MLP neurons of a small language model. Each row is named by its layer, matrix (up: input weights) and neuron, and shows model dimensions 314-441. Each number is 128 + 24 x the weight over its row's rms, rounded and kept within 0 to 255. Numbers have three digits each.
A block is one neuron, or neurons of one layer that tend to fire together. After each block is what it responds to, as a language model described it from the Wikipedia text at the highest values.

L2.up2670:129125089127109124123121135153100131132078140099133124134136158137117114211145164126131119104122094149142099067161144115145151138112108143120109151138146136152125126105103160130144103108149160137151134137153120141098145119141129105144125135130129108169139117128127143108078119197139150154181122108094155132122122159147123073110162174116157109106152141125164124143146103111142109092132
Head noun before names. Category nouns right before a named work or entity, mostly in music, film and sports text, e.g. the song "Reġina", side Minnesota United, genus Plesiops.

L6.up1180:112143133129113087140162167072160163146115114127144113169109138127121088166153083148128123137119113140130121161098095166152130132091134113125105171083169138132155096119136143122095098142125141143110119128139084141141086129110104076141076085130145138152112115092165114119128148134106103156117131112151128158142112117113204113093132132126119172146162151169092114137113099095116105137095
L6.up1516:130099083116151124111122157091135142126121148111122100137158115115119156152141104115143129104126159098181132122117100121141149166128132163141113127117125111133107142108099129174177128111139147129120121145162083112126108142122148119149124112160094120152120108129126113171115133131153082135070153160162129154138101114114101123082157130141143097118147102149145142057146142081143102112120
L6.up1639:123134140124150129145119155111144155110089121084091068120086162161135163133095140120134131115140178111134126104123079128160148110084080155124158122068119136119104134144142152112117148132127122149161148103082107132119107207124102099159121151113135084135135114101137105173136060104133104126139113184127096094104125093165162133093100130091158115120119138115145165138135130093127069085099
L6.up2591:123094115161127099133098139102141181120128158119111115135098096129149108136108152186163163087159109094111117125147131153136146151150103099109136113107122153147106123170086200178165129101140181108102122102134121143126131171119139100130151097148151120148057171115125123116087144144119085127094176160164115115141077118155169134109149135118115114137126108137099117125160125113100132095146
Noun-phrase head ends. Final token of a subject noun phrase, often a publication or document, just before its verb or an appositive: article, book, website.

L6.up1431:156148098095104132117168143072135135122159105144118102129129137129150127114171154112138125127167111114106132136123155140131091147097147123165156161170128110147178155180103140140107150158146130107156129110129146101174164128137143158123145182111130097148156118111180145133129176157160132102135149167124122100155153123134125092097112119132108122148191138148140127174138139139136122109136
L6.up1460:138135129167109114124132124141096125151154166140145127116153119175125124151126138154132113137125152144133127147170106114157138126157125103096116099116141098157115123092177147125130129159152083136137161189119151155169096134115141112180131123148145113190094173123130138129147156178135131121102165185099121118166136129118120178155106130126174111165155114113173134117144129106137139135159
L6.up2036:145131129118141146136155130149111166123124138107114127126132158115093146093118129148129108138148085174122157165105125122121065127096131166156169151140146168151145125131154149124147121135130133148126144184145138144168112144133138181116085134118092134112162126103114091138119147151099075204089133150131136119144137094153151099151102147112120081109118105109146084122135147126115096147107
L6.up2622:146138138132098108061155138127082151102128141122119081068101126138116138114173107122147116166093156115157116172087090159151100116143138148122156117123149129138125123105127181104086156112123134144122144124124144128106145147126117132114128120119124122149092123141156122131116177114153083147135137157097102101138117122150135106148140126114145110134105147124085105117136146159112131124145
Coordinate slash separator. Mostly the slash between degree-minute-second coordinates and their decimal form (…″W / 30.97°); weaker on passive participles like ordered, assisted, frozen.

L2.up1499:132139152152106123129076107131172108144133071098127143133124099119128138127177132109129135154114136151153179155088140175130149115108103119108093110158147133126128171142118115151129146145160159154098116140139143060164086153144114152109127140130128108162112093148146124190149149119149098141144116138107112112126116182150118136130115138099147115117154108075145176129119158140119143147137
Duration and time colons. Colons inside track lengths and clock times in track listings and tables, such as 3:48, 18:00 and 15:00; weaker on month names in dates, thousands commas and chart-table headers like Peak.

L4.up730:142114139125115067137122153151110125142127128117157141149140119170143123115144121132133100101145110144135119156162174135069123127121137145122099120107131138111146110159095126144098096135134076124169130129128086093110128135139141163133149079119115118154135153134139124134096128115163074140124070082119114094175112135144123142121129145124120135181138117124130128141133130078141115132129
L4.up895:149136143124146152127129154139128114119115121131118127118122121080114131121116141109155104105147117124180131140150151089136166107138098131149140081165163158169133101155084103111142107152142109141134148150151119135168127137099112133153132154134111133167125155151138127121139154083157088132107135120124165105159143083178156095135142131090196123116136140109116157134118117129166162123135
L4.up2276:107156103120127129154130140135124120115118132178111104134146163125117098127161166106179106115131127127153099124156111132083138140118165141121100156145153153117102125171147121172132122129104146151133096138141104150108102129120112164158152159097134180155121145173137108176115147154150106131131147141109114159069118099174151111092145105116096142122102100126139107140139148145156192061109
L4.up2278:135119134147168143132146142123102107123136139169130098130110124110141144134148214171136149140145114139139127087142122119101120159103133099144135151099133106143104103142125149208164095162120118114163125123085114097133100139149127119161106139080134175113133104104159109182138123098147129093099119140134198131128136076121150104140119118119127114139143147108129109171123124099105168092123
Before-a-number slots. Tokens just before a figure in tables and statistics, such as table pipes before vote percentages, N in coordinates, "was" in "size was 2.45"; also mid-word pieces (juni-or, cath-ed-rals).

L4.up846:139108160148142151148107115084144139143132166153120138114147157184190109097108131109081109075161128149128141162121150121140133165140109128150084087141126142156134132103149090105096136095155150147143125166121158164116152141124127165147122096138107115143153100139112103119161085109133090124113151120116148082170169170122158160122146159160098134147116129130135098166108115108120131066113
L4.up1332:123134152142151124148175111134130145142179109155141111105111147117105147116100126116144137109095159140120121137152158145122152100149061087124148131173085073124068145129131141137135113134174154150119147127147168115176144148147134157146106120114154117148121113129071084149094153152138134134125108145165129114122141147191139129174116101090105105111164115151163140099100155093120106067178
L4.up1593:117118075131110121133138173179085108114102131137161122095094131150134129103091190162134131128127121156167164123149107155146140106125108157126152117138168117128080167118149134139105151155130143129122124162191109106160108128071131122164145145114153085121114119114105127135140165105140093094161118174118138109127161190132154110110141159087125112136158126096164138149121138141136119174110
L4.up1871:159078133119123165090121130163135148128123138154139108148131177111103164123124103094127131101105174157131128085132106097078103089139123143131112104112134142150115102080134125068140150154151103158155143125136103139127163138128111137095113168126094152133160093124137158138089159095120122145136139143129150150146151140138124098113129071123103070124122121112107130148103063110127085119153
Coordinate slash separator. The slash between degree-minute-second coordinates and decimal coordinates in Wikipedia location data, as in 88°20′28″E / 22.667°; weaker on table pipes and scattered function words.

L2.up1282:155091129134112144108179146197110144172104118136135115098113137139127169140106133163142129113146136120182085187122128162147092135135111093137112115164126120121163128089135149101150121092110131124169130159119110148167153142091108146120121102111140139126120125132132151162114128094192110133123115131111168135149130116133130126111103175131153136145184114156120120109151102141111135128106
Coordinate slash separator. The slash between degree-minute-second and decimal coordinates (…W / 46.60…); weaker on "National" in organization names and scattered mid-word pieces.

L6.up69:130144143175132118130123186131086156150152173102159175173137170150129132137076117180138130111152150166160117137136128137148119094087069127129104147163134128120126118098133107137110113143151130141136140089171107109115116107127108122131157077153130155109128094086105121119088131101133084151142059112177121143137125146097135122131130151145131135110137124141147104104146156105156126113114
L6.up617:098121154140149079140118160133107133120093173113109167163126110111122100108140144138121137153085178137122156148167140138122138061109071099106143164126124157123091131096108091110141154121123142084143117155114124113108108090123101173118107122133124141147120150105128132140088150147107098115105075109103137099141131148122146114167104098118109144129114117101108122102114145100142115152133
L6.up1813:111156133119103132140148164104146152131155132157124166090116133125099094128152093160101151126141117097116174158143080095144159130112126147142130177144136110095130143141112096160132178115150182176112095127106163122144137110089142175090161131135118145177138102128119150104092128108151104150131106138093131122115112142143128124126130111122168161177082104143112147132143190096121106159134
L6.up2378:118114126116117110115116156097112113145143087139158139138092106097145087129139104132117111143148122134114130139183146168120105125080111094174096148123072131143110129120131125129116104136140136148109119163123119104128094103141125111119123135108108165098108099119096149099098169120165104118102096091121114184126091091134113141143140109131133154123161110165131174098103104142139050146113
Numeric separators, prefixes. Decimal points and time colons inside numbers in Wikipedia tables (100.00, 20:30, 3:30), plus adverbs and word-starting fragments in prose (increasingly, in-, pun-).

L6.up144:137126094141126138134140125110158123162081192108124107163143148140113160118079113149127135122112141132139118126144122113080139109118141100092152122073143163121070118118129186139130080125125143079106137136091124143121159104129111181136105070124079137115150168144091129132153124083126137096171117132112148123130116140112118141137112189120104146101134132121096125120128137149138118150085
L6.up311:091127101139122118144132147115101102122108133105133144123139123138090141074130126105122142133078117090134134115102153116106137106115104095173130102167128131123121144142084192114125117151131110139116092140125139129074143145130120148163089130148104154173154122116132133158141149107098094085137066100102174119151124130124145112094165103095123139118111133139140124091137147151150159123148
L6.up1246:096136130135132152098129132063171117087137120114081115115112150184126169125096166141131100149107125122099171132109127133108143173098110134105091146136123094143111154102090148126178123106172093081059141100168137135106100118183091155138130167157133158089114122151069162087136108131111114140133103108172107165122145125109175089134123119148132161116153137141118087134167157121156118151121
L6.up2502:106159150180091164111129151094146109136095160135108164109131140117153149109155108099142133132126122147132088122109144122109148112125122135141134117116134120085131129131086157137153126120109109120095105114171120116093090105130135124135102103094153143123105140141091118090120114103137113112148120131125126132157105159115073106140138094117160148148130149122105089156120191128148122109144
Before an upcoming number. Tokens just before a figure is due, mostly the table pipe after a vote count ahead of its percentage, plus census-prose "which", "was", "$".

L4.up418:112163152147102135109131149120120119134155108134131142116152098141119122180145158164118150123136165154147085096159139162132127114052118093128136138160141122128109135161111121148114128085120145127112153091102129120115112113152117098129130158108152123154077132139132136088164103139132160141145180173099173119106137149152164158102094077110175140141138161088133129167158098090120101165149
L4.up784:147136126123096122153152143152144153141105166107142165119076136116134118130167120177129111112147139151110134142130130143146118133138131145150101155129130148155105132101112159144121202144140164126154161152198130151092127144127134089112151183090166126137152130101149115110098123116075081176113093102172123140152134152085136168120124098131112125127099100125112110153133104100107125184082
L4.up903:116098171122132111147111130105159151113180114174127127151125160132102139153126102117113113119118122115124079086124158138127156135122118148184139136110105073138153096138110136094126128159141124088113125095131159108154151105139142114086145168078118144145137118171135126142141114129103138163093134152117097140171122141111114099139097137123138140126136107129127136101090118145098131123122
L4.up1740:117152118088168098140109103145115144125160122115114145080104160107118126107147111177109113135127136086156137116115120087128107092117101171145139121128118136124121098135137160150102151107142128124104087100131161146104095106147147144155113133105121150119166121112074188141141091097125111171184108126093129121087164130168070156130131060122119173119137134100134144119130109132098132131100
Compound-joining hyphen. Hyphens inside compound modifiers, mostly after a number or letter, as in B-side, 16-track, 22-fret, 8-bit, Warmian-Masurian.

L2.up311:113098144176161126154142121121112129119113144152141098174096144121111082117094112140113163134148139132131154107230184103101100135150150124146143146098114139108095157112119171158134157113123133128105103139128103170089134123157116139077112156103122150127099121121104100140096097150123132105135165151131147108136149176124124107144136093184153136116111121127170140093127173149159147135130
Table cell separator after numbers. Pipe or semicolon separators in Wikipedia tables right after a number cell, such as a vote count before a percentage column, or a page count before an ISBN.

L6.up1008:149176138136133100099089162115108141104144126145095118128127133164107164162151136163148125102100116126130107140108113120143124107089102117163087128124127135146126128121125158168120143123120118141127136137074153148130125112143131104100157107120144105149180130184094149099126119132143173151126100146113097090124108162134150155112133158110103145134106110130160181138159125117085123142128
L6.up2253:154155123125187102117126159121125150140141147138127146091149139120120129139146107113128158107174137166151111164128121109099149102085147141120152106113141188090150179171152152135124134154153141101153145081101144141145170122113145095093100155143088098164141111096106142118129094140135147129143059110117112115134125103092154104116123129114151121155151103131113148149208131118130133102111
L6.up2254:098165093140138118115171144112151128113099131145095157112105152119120106116129108168125090123115146156122119122153103090153108109148152136130159151072135120128118107114098121134139147123174148131132175120159152174162108075167131139140094123095140150125145128128143181103107128099143145128189095113156090109134112127147127122103091130138092131164112121121140147146135147135135138183098
L6.up2568:143111131087174115119125150120141151086122167133113149120129136094109142111102126148083109111156137097155135076106146126091103120123144156130160133098131117142111099107127097127080111096128119103160099082089112083119076130111118143124161120130108181136126136091151136088097126146115147175160101137138144127132139162159134062115124125117167129109142098101139153087126103107114109142116
Compound-word hyphens. Hyphens joining the halves of compound modifiers such as present-day, high-tech, open-air, ray-finned; also first parts like high, long, pre.

L4.up448:146120121086095132101155159175120148191144143096137112118143141086088131135137186107138127125116122124128130111100116130156126107089127110136108146134098113096068127131100139172139101115090149135146086163149145074156106157108130129146157136135109097116150092165129076133137140117130122157076124147126134133090110109142077082142160141122085123114098123114130135133137115152130142123150
L4.up808:144094123098134124149130133081118133117152126142193128136121148150132111126130158125151124116093116154135107126147119124128093126149168075179127137109148167120070129138176140157148103059151144115086122095129160060106112104137130111124197108115165129105158076171144128137164096156158169093119128105158134138097132164137163148162113111157126171139131115138141141098099101115149126140154
L4.up1537:104130145102136156148156151147119137045116117158155115119144158097152152091092161100155087149096113168152126138148113122086145159121114117124129098099148179142139087134126160134137123104131097120143123128163141149123108143059118148130138098167125098108147152127121147115112165124153111122148136101127127136120109101143120110150108116131124136116147121167145173124094081113170162129071
L4.up2161:133100129135152102097166132132089138138123133119138111089118132093136152153111153155074139112139131123112162137162093167142133111101128103129158127099166188172095151142135173148146105137142161121120085143151128111089132126103138174168110117134117080118142095156105136151117163144121126146165159147128128146108117121156104147152117132162110143139087140136149128097107138140143165136103
Before a work title. Tokens immediately before a creative work's title: opening quotes, table pipes, commas or "titled"/"novel" after book, song, album, e.g. track "Golden, book titled.

L2.up466:180137131129142125113109108110154153098176127108137124121116145083114137110148155106113122134148167148126102143140167151096177105125120104135122136109108130096099118141148172150114125145131121168118111120123149113118126115132136117118084126117173148124166064163143151107146092110177110150131119130116137143113140136090114128109139080091152105118107159155128093131096095075098069089143
Hyphen joining compounds. Hyphens inside compound words, names and codes, as in gonadotropin-releasing, open-source, GRAB-3, Al-Hilal; rarely table pipes or LaTeX braces.